MLP neurons of a small language model. Each row is named by its layer, matrix (gate and up: input weights) and neuron, and shows model dimensions 490-617. Each number is 500 + 25 x the weight over its row's rms, rounded and kept within 0 to 999. Numbers have three digits each. A neuron's up and down rows have the sign that makes its largest values positive.
A block is one neuron, or neurons of one layer that tend to fire together. After each block is what it responds to, as a language model described it from the Wikipedia text at the highest values.

L4.gate8:481484439504466506516526517507504479489545485561517420517479503509492531538551491495515498536495445513502481501491528502451514524518505497511501489488558514467538505495454442550488516494518496540445484521465455503504492453518535486495508512470477455501471492460489515483499471504476486516510491512473464516530524503452489472510467534496498534523503499463504484492524528481489501501483
L4.up8:475514516469478466494509490482538502472553499497501551506501557498513468498483520495440488451513508506501510526461492540480509493489537518435499471514501459528475535498508528477437460470499488516494513480472459473512486494469452498447510502477496517518545514519522449501507508512504458524540470488498457476496492494482494494479488495505494505526509514514548527459498478507494480481517
L4.gate41:454493477457498542486476540491508527506521493486470464544466492522508486482522490465511507510534489531516507474477456460471525489464510524505514506515505492495513517548497484524512516476550484506455489544485537524504548478452501481505495482487539478486493508449540545548479489514482522447506520464509509512482514498499530540481476535515528487566497542487476523456471507520496495505512
L4.up41:495535524495556561516457465502502496489520489505511502488492510515467466527516525491473506526498490490447478471525479496429530503452482535489512523515453499529455477489485523502528506512500480485498472491512546436494524547517488488520510506494470483505513514499506494498498526489487500530486518531543471532499519523504486497495487509505533509531512460485495457495537468506540488500542
L4.gate50:490489505501485497493482525490496461526517483457515467475442551510581529497544499472473516494515494474476525503519523473493490483479504489483473553519522512546477502475481523534497479515474499477518496487494513493490507515471529517533529519492493494530537485521483500550490492437514573543508479482506528501471498471454502487498484451488483515491466507456532529499501539478493500512486
L4.up50:484556481497509516540472475549485469474492450486469500549469486485503498526474475467477519522456486509509490462511536505511484517517519509510467484517520487489514460522506468508484522489493501506541527501499453468504522504496507494520472510502439533514497496458475484487514509512526480523473495497510528496501512537491523482479486485500470523512471529493537537459467482540495499498477
L4.gate133:468502521500528439500511497487465560463491485496486502465535540467503466468542516479529514514444510522522529511488556455471499489488548534516476530508508496521455468484512500520473466441528501487501472462483503483486505501492479511492512467521516494495452490485492539498481488505546500536451467517517485532505477534520519512499491554504455540495504540469494464461522485517477491509490
L4.up133:477482481486513511464513507484553526511467492507479473528488513487510497502515525506433524462485494512547502481488530492484480485441551464505485514536510460498512463485491461480483479515518471490484495449490508496499501451505545521511492519519468467489502472494486500522466458482450496466492547508529460492499527500513533494504505515466482492538540528463500488517498479527513530515467
L4.gate249:491521515465411506508472486538483516514510552512466471544471548504497512468513445482488493517508501494533504531490544504501454505508509509488504506527479492489528499481490446506520485476479487508520490492493501527509503514495498482561476485499509521533483466513500493515509514495462503539512565509478491512536501446467454516507474514507494515508499499472526475510475497455512491468512
L4.up249:481485482460500534481470483541448498450463492484485514449498530474486512455462494474482493484490507497493499483505513497494502489486522505502492535482495496537507494488510521477574486488501496519484499491505471511531494483519480506507487488470475483487489528486483497471481449486525498502469561515499528462487540494511495541493489523538514507518517512497516510510456521481489469482466
L4.gate516:487530445513559474518531470479498502479469496492467494528493510486503457485482482502527530503478506516570462465529509464514531547464517423512459485515490570536479566482479482515500505497544509465499490487491465506499472478534554545461512523480541486508495493473462521531511481495457494493484478504516523494533497519439460406519475497518511518539465477570478489522485486517522468484509
L4.up516:528508515570521486495486460526480519493497534488532528491520473521464468487511502490504454537509507513500475473508496515491542492496472496454518532498526525494514527461500480517473467484481513497450470517493498449480504468503505520495489506467474506486532516492497509460507488521456495474504485505468460513515524513458526488513513525527494471526504462534478502470542507510502487534505
L4.gate695:501483454508495522540529473484529545527503539510504454478520516475495490499492445476463472462503482495528486529469516505462534464486483518482500512485496498518502472496492430516492513520529473463545498535437515492545487481547530491504538473524523514440484457512474573498496463462549489509476533481543500512530513491573521475493462512472517487501487454516525488501463448486477477537521
L4.up695:484496484479523462494497490491526502491495471498442449524465534486472501513539531514494462525458506492514554458496498493506528518532480462489474491510515490489497518516445457471512492552450539480552582541456533485471496464486474498480474536500500466477500530506466512493497484473519557514484481537526545503490492506533477531535471506505506563478519494510516502488490497506475488504492
L4.gate958:475468472502462542481493504478472469476501538523529469500495509486495465520492525474488483546496487494506558454492519504531525468447478489499542487466505464537512478444501520519461453502539500478547502539477523484510511484495506469535478484509497530507475472472490509506507498491486488527457506476492507444462500502493491462511520535499496488510535540486484485466543529490551481499494
L4.up958:534479516476464498516493500500482545490497500520546443540520512515518486522516505511455471492523504450518561460481543471503479487438445531487503521452512502475534455556534476518516482467546429541480480504525483463441468503490484513461498474505473491547509513495463470505471484511519479472501490511496528580507461484487507490510499466506493542468495526474500495523481512525494492511500
Table cell separators after numbers. Pipe separators and unit tokens right after a numeric value in wiki tables, such as climate rows, tennis scores, and athletics results (18.54 m).

L2.gate1209:434514537491513509511499483516543515515567493493519505524547462520504459488514491499490511476510502497520507486530470491500468501509536479524481517504492514534536539490540515461525572461475530503517515548532525519494470491460490501511512494484526545546481477495482516505499541523429504483487495443535495492479495497514489553555498524501503483459535461458483522524499475475511494503505
L2.up1209:486529568486529532507522478477518522503534528478492507491540475528520472518516508496518501446482522512485553513496488497495474538493515490505476509511527497552509527546508519488530546511512489507529514532528505485447470491501488494450510480475509480481451510509454494511478497501480499443520535489485515546516478500505473544512548498502464478489497489469531524485505477515508478482454
Possessive markers. Possessive pronouns and the 's ending, such as his, her, their, its, often mis-split like The|ir, It|s, and Her|man.

L4.gate81:491477506521479510516468513491479520540475565483502475509522515518486548476511502528497498545459498485526537500507482474524500463500490532436485499518548536511491491493546524523503521515518502495479497542496489506503496484531537532473542480531529499511502473466463479505507488545530475494547453469524474515472504483474501533529502510476498500495495549482489503507519503510476494506494
L4.up81:496510539493511499502558494525447520503459517483490515524543489500481483548479497494533497509505531485445498551529490517502499491535496456511481458527511524507512494515516510469519493462493509479521466509500445517510500493511508512538476509509462490538514476496463474532496506501482505493486503499509498499466508498502491486515478513491518526484490503452485470469510466470512519457512
L4.gate299:453504461489502503521512526500470548499432517511484517493536482515520513526524548503499512511500488498512500508485491551542528513541477484481499485506527537529531483530501538454500507518509494545509498543504494506501502545516525491485520479493497495486526473492453492506468511454451536480525492491522489472526472494483488491468496461521521484504481545477516529510519444453554494512453
L4.up299:480492491524518505500496467498505481539516513450514448475526502439525505499509522510526497520477477491513480518535496499501518494481467509498436465481501485509529502510498437494524499488461517482474497476503537502499529496513528468520510489454540494499463492499522498505524494489486505548519468518498493503502519534500456478502473523459483493499509480515521480513459459493466501521486
L4.gate593:523457531552511477548512553486494535493483499497422471490502483504447503530535495513494491506523489489500495554500540545464517535504512466519475471496455503519529475503531491469520517472517520494491510463479499460519466459506541486473501499478481495517499531499487531516504447560541476529526465505536499503506474519479529491491493493523548543477513492523476480532456503502474502487522
L4.up593:510485528554500496452519551489504513499477539543523479541524544529512480515527502529521494508499471564482516480520482508533482498540473487510528540505534525482519517539504509489520516437516500480478478463456535465523487475530491454496510516502458497494507489466480486506455495515498542494532501514520501512477455495519531515536504520539475535528493485455505473493472518487491517469503
L4.gate594:535469498508496473506517492509508472538527496488520477483477477512487530512483540544500523480480488502485501534525488501487475486510506547521501508533502523485447497494534475509520537568523499487487510556481497500512488462490499449540510502528513522520509488449497487543467465517484485490500497527509553534514495491549504487492498547537485511476486526500503522449482487511485485503502
L4.up594:492473489488534473475533443517537534506494474533467499503504499526479506497477535515516508460471501528481535530503479479513498482526493504506514492503505505516514517505500525542484500521514503508506469523485484488510512438519512527494478500486547479454487512518499491491517506484515504562465540508551451488509531493487472467508464497497491525471551462503494498493465483549511497496460
L4.gate787:484498507508505514514498508497527514483515508501478510475469468492492526493530536516520460470456531494466473529496519493487498516488487464479471549526518494546491501552485535430561503480541504474496504535519492486484498511511493494464529465475495500500493526488521480474499480504484496451511519523518509476558506467468465520493480545491482498475481527504513524501515522447451534536489
L4.up787:506489458491499449502530505502471491542513533544504472514491474484481518506502518458548501449478558482450490493517451461533468494528516528495493500459489467467515523505506511479482511480538512493458500536463449527467521448506536453485473479516505545538490536449502539472494507542482526496508575533492513518485466486525487498531512531526486487525514563486530519510506484528504452500492
L4.gate797:512551487511459506558507478481493485492493555480509502553488501510489534498504517493510451512499522460533466482477519480481502507540492545433485525472532472485503495495460487514510518505548500499534541525520492541510473504517478452504503483494516517470530485472526520523481530483487462495514462484490510492505518497516522512503503524466520530493495493522514490512449504514517505524573
L4.up797:490515554483527534477485449495500463511530506478474465541493468506469505455496500537500491477505521500496510528479510468486525502522488515525487534499518484553489521499533525508474498504520496522476470466484531480501516534482513463532419503475559517516539531508541496471517498516501493472502509521505480464483513506484538543519487542470513488491476420505521522484417517497519502530508
L4.gate835:481501418492479480492494522513499500515496523464484580502517508479539499503507473510512470502500507500487484494502500499490497533510499517478523519522537477471517500512528574491513490493494525523463489482503526504532491483522490513512501538516494486491466500459452516499512532496493497536524530552536475544506497483469539493532529525483522475517483513490529483509485465496460508513491
L4.up835:498517491442484537520501504473524498508544492525484496532510479490497531502491508539465515437503544525558469485540490463519532497511455481480467510488475502493486483459512498495465539516517492500541457524513537512503522499491494444485480496523480525477502475524494463539522493465483480512532482498526487532478492468513503476505500506572501505513491514466497485542483457527475475459503
L4.gate1223:513504472485482520478549501497511471492521453483514513435469527440509481507492453482537487453509471489469462468492519513529501512458483459498514508515494517481475469467491531508497421491474500500512481517539544533513489511490478525466515515492476518525481542526471484485521478514484520558507494504508503530486501515495478497490506495500473472483503512516498472545505510520519507489490
L4.up1223:526517443439502492523479514464492494502483499501468491481502510513496513489490508488475499494441525479526463501518535497521484516526498466510510517500490485469496461494496463496527495497553489442517496510510500525495451496498495493497454478538465514513495532490500476489541478504508461501497496506517532488525530511459484520498518489509476462485514501472519495470458490480530520488498
Loss rows, possessive determiners. The final s of Loss in win–loss tables of sports records, the possessives their, its, his before a noun (their arrival), and scattered mid-word pieces.

L3.gate104:526541518519481556524500472495460455458503471460511484515515525494466490488490457505502546493509534510531525544498512521498453452479497510506496498504537482519526488465496532460529491484507508522467473499445496505464494504529484518509501510507502516497509515496524537460470446522464484500532563523475490488487441498508452494501478495486483538532480544483520501479476560487506520471488
L3.up104:483501519508471474469524497522459529468480474508514433488485508526509495505551518473498518501486514543502507474463502525530520492544490507477491477482513479489477519459444515477527520492522510529479467478510484475470483497527495527511496460490529519484511472531497513480474472482517483482503491487521531514487501487485541494493484509483500502517462508533519461475508518464465476484531
L3.gate142:463455485513483513515509498516528541502544528515487528508468483487522523520509554481485453502461544468497435486505491502558506536530494482482433501498523464471496496472474516482509470454529489514454504483448521494547555482512539502535507517500491465518493530482524481507471440487519527514538494526499509455544455483502503467520473521510521570477480464475513478463527514502565500490481
L3.up142:533526526485496502475413526472477509459528528497445517490462488461475522511503522495535500506524573540504549486527495481511525470499483486493511525507483559487495496465466449505507467497471514530489517459462529519524509487508515489470480475482495542492479502471472486516514493465471500526507535503504505519473473521530488486515492496551495515520538450497503492528502502495485473485532
L3.gate369:480504463494514530526474550477525511550499495471492492510495499501515503490509462457515508490485483516475479507518464472495529498470488517550480544509525484453469499466409509508499546481496535522542520497510500485549498504501468499501468487535503514506521546561519514497504470489515489473428474525486508506520511543472474460527465488463486533501508539492489472452539533521504498483489
L3.up369:517502460502511518522526516535492522526492498499503494497501487485511526477500465505539507523479491505502476534479534517503489495482515516509523509480490499547566514490539477488498477502504526457532504505536534495509483481533511457520497511516539473497500501514527493491487484531517464500484485490516439470524485504553505522490514491472477513507533470495519491515513451493499545511464
L3.gate402:489494529483494513519527515488523531479527486501566496502522523486505487509484486486504476469507489525471514513525495492482529491505504543524471487508508522500514524556485493487527484494525457508487499494487478524480517524469485564465488517511498474484491541441468478506499489520495496509477523513514558533488528498441492498520497509497552488529513497483533500475486529549507501541536
L3.up402:454491524467482482542490524519455483489485485504497533502466515523469510454498469458499512488493447562513473504486494474449487538480485522503463485508487485488495497546509513501491495519482532489502517507485472514509570500532454482467496529497525474501523474515504526493477492497506507559510499490462512509495482505495474462499467540501499485518469511429540519431448510483503468488510
L3.gate552:453501475492512515539500511490484501486508492534500485473506505511513505465510503490497502510509498495463510476464500540537507459501503493502504506481504464493537512522448537459484503489525504459458508492463473495533510540513501477492533514529486516523495498493550478518513481493455538561455483506489480500507551498501506462480451456486493490507469494493504543467464530502471479524503
L3.up552:471519531521483554552489499538523486507499498485501468573480524489513517534518524479461474505536458442511516491502531508472437570479471555502501536543536477505459512505507481488536500508538483480477483462494512500508535510485523492515508517491473503508493474492517500540484483463461540543491505488514521470458550505502519518490509505500518516481518535536504514508531538526490522492520
L3.gate642:504537531476473432525486468513516521489469529533506474499502483503483526496533554539492504472512493541476443485505511549525534508473499491494478476510507524564551529508537512519503518469531462512500508498518442517537522510514475514503497521460486531505501495506505478471530506498515510509525497508484497535572468516497485553498494531484475533517521528489483516488517459494487516495494
L3.up642:530490503505515538481524536507518513489533466511509532507458502487480501498515543533528534462523473489520483496508501524523471489490516509461478498515526494542493519425516481480515449488483469494527536505490488512542521450544460465519476476497473525500504492527498476503520491480476509490521494538539468540501513489445459494481485520518499518472505496457511506528474478495501493468513
L3.gate969:470544488462484490509483472490478518508509562491485498464474516495520498539507500528503520496533501487545487503513512499497474500483533507464498492508510486504553515503513465513473534475559494469462481476453511464526473518485503493497483487466502501472522480535505512530488494507518545513560509489500520477515519490511490501530468551462510484529492479513520468450519493481503466497497
L3.up969:464481511461485531453489516493512511455446522498454510529500513528485497503510517492504464514477479477525542530513468503518534523526476508493492511476502511510515503499474463505507490477474504536482514507521522480479496465526508491508470473490536493519489470497518472560504498511478495478494487516493514510480489482519518530504495458499472484493523472483497475426550476524481518454500
L3.gate1016:563467485530497493505503526487524494519500485464483532512517510552479485492495515497522475528526501485504514494509502471490512482527477530476503441507510481503518523474460501538449487516541485495494473533424495507540548485526514444497494510533478524481486479546452432541500467502487524508519526503467496502478506491502499508520504530492464536575508499455506496501521533503466478527522
L3.up1016:496520494514526483480500542536495451497531469468508496494549466440509487477511541472468483501470497495507495521462494512507509500484487514514511480508505487494511495491487499495521507504505555489495477506504479523504472512499508533537472499517497477494490445522499457484524510503511529514494502492507483516504467525497454433515479484493518524515571481416456516478491511482516531508493
Delimiter after numbers. Pipe separators right after a number in wiki tables (episode lists, sports stats), plus colons in times and month names after day numbers.

L3.gate222:473534502461495522467474511490513491499478483495546530568498464508513463489516530465504545487512464488553473453540514490500481509517507486496496464481554449497468489505472502462485545513507487508505496558494450535501461479549486498517448448521439479523446491506527491449488476526550506493477498459496542497487464524496492492510483488498502509505495472462515497499459546521484540534511
L3.up222:499494570508492497486480534508533503486485527479481520502502518461458502489526509487490517496491502508479504516504500515515477502492498527535492483494476497489496508490498507516497521467493507555495505488476493495501475497530503452483487507545470509447501540541536487534495555505509476503530471530565471509481505520501497460472518545480520510490492505500492436521524458493429507511506
L3.gate396:464505439496531503500495488527504549481496494468460519531534472451493507526490509473441536485523516517499478476459479518514491533511467520547550464511534504499503498467518538482512495497515488480504521486494462549489490470499528508518466507488480491467535524493481490501482500455505489508486462467462517511505479454498481520523506483546530511528493509529440500543529516548487460460516
L3.up396:519471497517481498482492523527486535484498514515513526534522470528523490538508531519497497496496453516507493545476500462468471477528522460500476532520505478530464517437525550497527518446543512499483494510525490533507511526521512484471533558515446518500502515501505468497506532469530501567467542518527489481502495488505497544496524492508478529506456545500498503496508508543460502520508
L3.gate622:531519520498484518539511492482470493550494469513484468479540521534514518476497499489465454496546518475509516469499496518541530475514520510489539500444516445454506481482488460436480519471520484544517477463564540491520512494495502534473479496485488498493505524463516505486513498487444487512490504504475487557480478522519556513520509531453493500497481504485499511537560492498513505512517
L3.up622:551505524508486516508491495506473518490489488508503551495523483510503480454474512474528484554512523475521507482510512524495501495460539427505466545458502490469509499486497507518486473512526564496495452529494439479465497464487489480514523500514474477528480475497527454473558502523525501511517511535513477500513527491507513505518514516508473551490506538508503517489509446490464463462548
L3.gate705:527516480481493460481546505488498470503531533507477486500497489453474520442528487491536521474486467488523546546458487463498480504522509409498541485543513511499542480465508547486506486468537549475515506478503499533494516495526511510493477516506512453495481547488518511506501479511527513533461485495528480533520501543550516507495449549513501523467488468520518524466510515511492509508484
L3.up705:503508504562482563489464512504500490496471492513497519522474482488495493503479454507510486546473528478480503471487491495513502523537466516460527461459517468458525532513561509490478501466507465473495540515498504487500540507501505504510514527559506525499501492479514438509534530502520508469489460479487466505538520481496480513518521497525491504461490491463449469479521499447496510497485
L3.gate874:454512488516484512506458489488531569494463476515489509479538483468460469496484497482516557455439456482503526500488497535462543507448499507500516526500502470474473486441494520476514506522487518499471467485525476523526501516532518493483436506521521502493508496553484478496503496548490514512455499479485484525506487503495472515540493529521493515466477476508489495456498517468515537488561
L3.up874:491538491471463517478479480519530483524512468513499512505525490527478505528487495491477501499503513479498502486478537452465522464515508460502482504490519481485488505495494517507520487520486491477502512512501467490481532524513492483494483522493494495559496458532447486484532503452502507496457519503550521547473487493447525496522476469507482491443517557424522516507498458446485506492490
L3.gate1056:480519510535471493513517478487509512491449552511516512476476533485511498541483514500487472510411529495490510506480483440493515503537524500511494488488475483483510537510543511499485490473515515509522520529512507508479486469531507470500483470473480504482504522527511443483501509492518507499482510504508495483509532499523486496469541541524483517509458524564522504516517495509482528533465
L3.up1056:530518493509475516514490463538474515485448490487525530474496476488534530519498491502488566488517495425471538456457481505498533492503500479489512491475510516486528528443535504545508514499491515479559509504506493512480475564523508495511528486514501470458475509475527490542491502487513459510494514509460519488437516507478495548465509553520513508506500520525489518496478526465487514486513
L3.gate1109:575528471525536527515506538496462518496503482543502553518512487492472464465493525485492537532487504501526510506496496532461470520527526496536485495492545493493505492491537510515515519523527552499507489506518490489514507499501472483549547475513505487514474468506502487505508479553543481527462512529512499505463546496474468502538496488486488523471461468514539480471492490483474521504542
L3.up1109:475497506516555523481487494531525506519498490491468531465543542502516514529505444461512491546520479506525473454488477529501510561494495511506463478485507503523484476488516515508549473497519489496522528508512512492526513486557489509512487496504480487500495486524527512506438500493495495550526499504483475528467478511462447499522501517489501474471498548498474497473516494458534484540522
L3.gate1221:466487501483560477466502556520498496520535477511506483484511493494466475485459531493503484462492482523508528505477482522535516509478490538482515510502524463525529514474489526509501535511497474542541473512490534554516525496543488520501501493545469502464466512537502480488484511485509512529508496465530482499522481489505485461486493478460467497484498477466514517469481519492438456512519
L3.up1221:483486565481518499536477539500506480495475514496517477484506533491535460482507500526507472469523467496494492459540483536503470538500500477499549473484509464562464493475513517515477501529531510525470510510471446493562500546528525478464467471507524471488490511524535548533500526462549510515497514465513545475487500508495502531488505522523500527495500501465462505492470445522471492485462
Separators after numerals. Colons and commas right after a digit in times, durations, dates and large numbers, as in 2:00 p.m., 4:28, February 14, 1,924.

L2.gate1241:452501508533488491477465500494467524530535498493511514482474488526491497514512537493516466531522481515511559468482458481474508462508498490530515519438526498463532516490499522504486478459513505518493502470517513496510494482540524439469565470518462493525534522453493504528491478499451472525517507503443545541510507455504507448529469498534528486513488543516499497513494496515518526495480
L2.up1241:536511516507552479512500511495508508546515481513529500465468502503491509461564474441495487485520508499489490486491506502459483479479483477523503478481477488511470489470528552496531519474510497530500507473507497505494521446525514467481509518526518480492489512526516494468518455509469465517543519543483504502473485474492508474464508513503498509520479505507555470503498526497544524512502
Table cell separators. Pipe separators and semicolons or colons ending a cell or field in flattened Wikipedia tables and lists, often after coordinates, numbers or closing parentheses.

L3.gate177:520478494532484534544478553491500495494543481491450467479486540519504476451483488453490530518526539524486490490512527524450485470491500515512518509503491469519502468520481529490489490495496489494534528492475482498522490475497473502502498503437483531487504503514459490491488488454472500514524531466500497475482518509472533510486482503518509451489465512527509484520512481499530471535504
L3.up177:458508506505525507563504505490488496490522502483532522493505519487479479503509470523508469502536562519504490491453475571537491485490497511480511514479502484509503481493492465519517523540497469520498540509484511501508462496511481498518508476471536484513547425483511463497504528500494523501496523469475522492494542476514483496506524466517469504529492498524489485514511511501481519483548
L3.gate472:514449500510521458489498490478482513484482494516476466527495531515484523504512487538486473489502515481474546476501466500492551478513511515480511480504480519508516547472499527504497460509489473502525485494482502491488525493513510523497470472440499554443455461499524540543481514508519498528502483478490521502552517504474493490472500508454467498451477508482493535455489487451529461487494
L3.up472:447507486467496465504455488509465456494508543521533504534559562459519482487466504502514461493548451510515535505505468492480495487528488555500456525518513499495481492476504510471522487501541540486508480517515492529523500523522467497516503463507495552485491487509475489465490527510513500473504493503492502481475498481523487491508443470520496532472514515511456519476501502524458500510514
L3.gate699:542467476494504474513484459503494491482478518511496487514512546495527515465523467518489499523476507505488526473480490508494511461501497457508477533502475474479487551495483516459501531489525529476460490510552504514530484512500515492509524493496523520487485538428460463506511495503507554524502522485518515537476482494486522521510497457486492514495493505497479498550517480523499499454488
L3.up699:495472519447473467542530463527543515440480530508503522502492468506516530435505506499479522498504468496495506491509516531510527477509460474560496511486474470527522513531498568448465508470518480445522534456505495501522438461534504488488518497518517485488473500452495481509502503481499494457475527527461489506493458502504501490530510495550561478495501489497501505509537531504497498487482
L3.gate939:501530522516473485530524537485550523513522564488498511518522483504469537492496509478518498496500484515487457497483499487487475501513553481531492469514464488496459523504510526481507468463486496465480515525508484520494529513495541514472513509499550527521532437495493495482522513471498504503551461488525523489498483521506518496517475440425457499507522502496458513544516462505512492466512
L3.up939:501468488492469506547515456510526485523500502485511491496503502489512474534505478500453494449520504500466490531460470469506500494458540536520496519462498512547497486453531486525508518479517493467496516491483515462532496514495488523474524481514530524462537553489462499510466544510490515489501493494518507531537483506513492515500508515488500430476471506453482555495534534510524530540471
L3.gate970:477511484529484503490471546498482521537540511503500516512513523507521486525503482481482460473551510509486500483474459468498521517525505462565476479527553528524500505502468547464519508489537511516515464498484499511505483484536533512557529494508527524491455492531448524511511449462482476492572483491504453485512489472525473505489480483484495498468516494505504504525519458470552564537541
L3.up970:504501513469541500485471500537463543507480524518501503494479506527483472540427509458497506467455472496469504479509519517462512538504517485483470526528501549531498512473458488448510465477537489502498488538456515494523449511503488509493548552494522475485489503499509500485510480505487511480516494519494469500517497468482533487504495471522491485491517505506494478509535427521525462491473
L3.gate993:512511484516535555544507517490505526465515502493515473521486515513489454489456536491468522512457481496483483484532477477474480471473489538490512503558489517505488456491501508499566521535518513479512488528455426513511498494525477551494464503521562579515481491506531493508510477563507503509488487491485506468512530495518501531518475508458518485528535549508508484521500521487518527535503
L3.up993:492494544483492545518442536514483503449526453502527504456546506469513455501471529460501476494520499459481492491488491520494533549488491507529495503488519525484492496536516503495497503533500487536473485485498481474505509470471523535519469477533489504503503459485480496501431492444481460511517455520441494497511516526486544501470490526481485499497506512531482479563521506473504527472465
L3.gate995:554456491511515500499475457492490498498483491464466509498499469503466507476518457521515552475491500466517495507478554499500518502478479503512506519466499495499490483505494493491476467486494502462471487522507541480503459535507538516539522485501491534513505507503474475485542495497515520501526491455516506492494508535519502477528513493472545500528499492523502502523521485487552456494525
L3.up995:503467500498459482502526491504489479460526454486514514516549460507530481487496500510475440506510525508491457511535472501515502487469529506482469509487490508506526528467480540496501505525493488517503549531543455496527495512509473482496541460507488512510478445488494423459533501498496522499503506520512540508508470490550508496518524477539488505477502493535487542534487509520518538535491
L3.gate1041:487500475530485510524527501488475507499503505500478473470481505486457517489516471503501518491490526517539481510481474487492492515487510505499492579503486523491546510487543522479493549500499534494560555508489522527527501515492519531496502517489450554482475504462506578479485527498502482487498480529466522481509474459497568478513474519512515515506465499479490576502479464536556507479496
L3.up1041:505451502510511500491473509488527512511502504471469468457516506482497500529539526523472501471486460530503531486512476480484469502509497533522505542502483511512519525517491509481462535469501435473480504564513502510502483521480493534500494508511525493504474501517520499477537486503494499437560494530504530473529509501507491482526522536475463471544480431506497501503586501537514463524501
Table cell word pieces. Mid-word pieces inside table cells, above all the final s of "Loss" in sports record tables (also Po-s, Clo-s-ing), and abbreviation periods like "Cir.".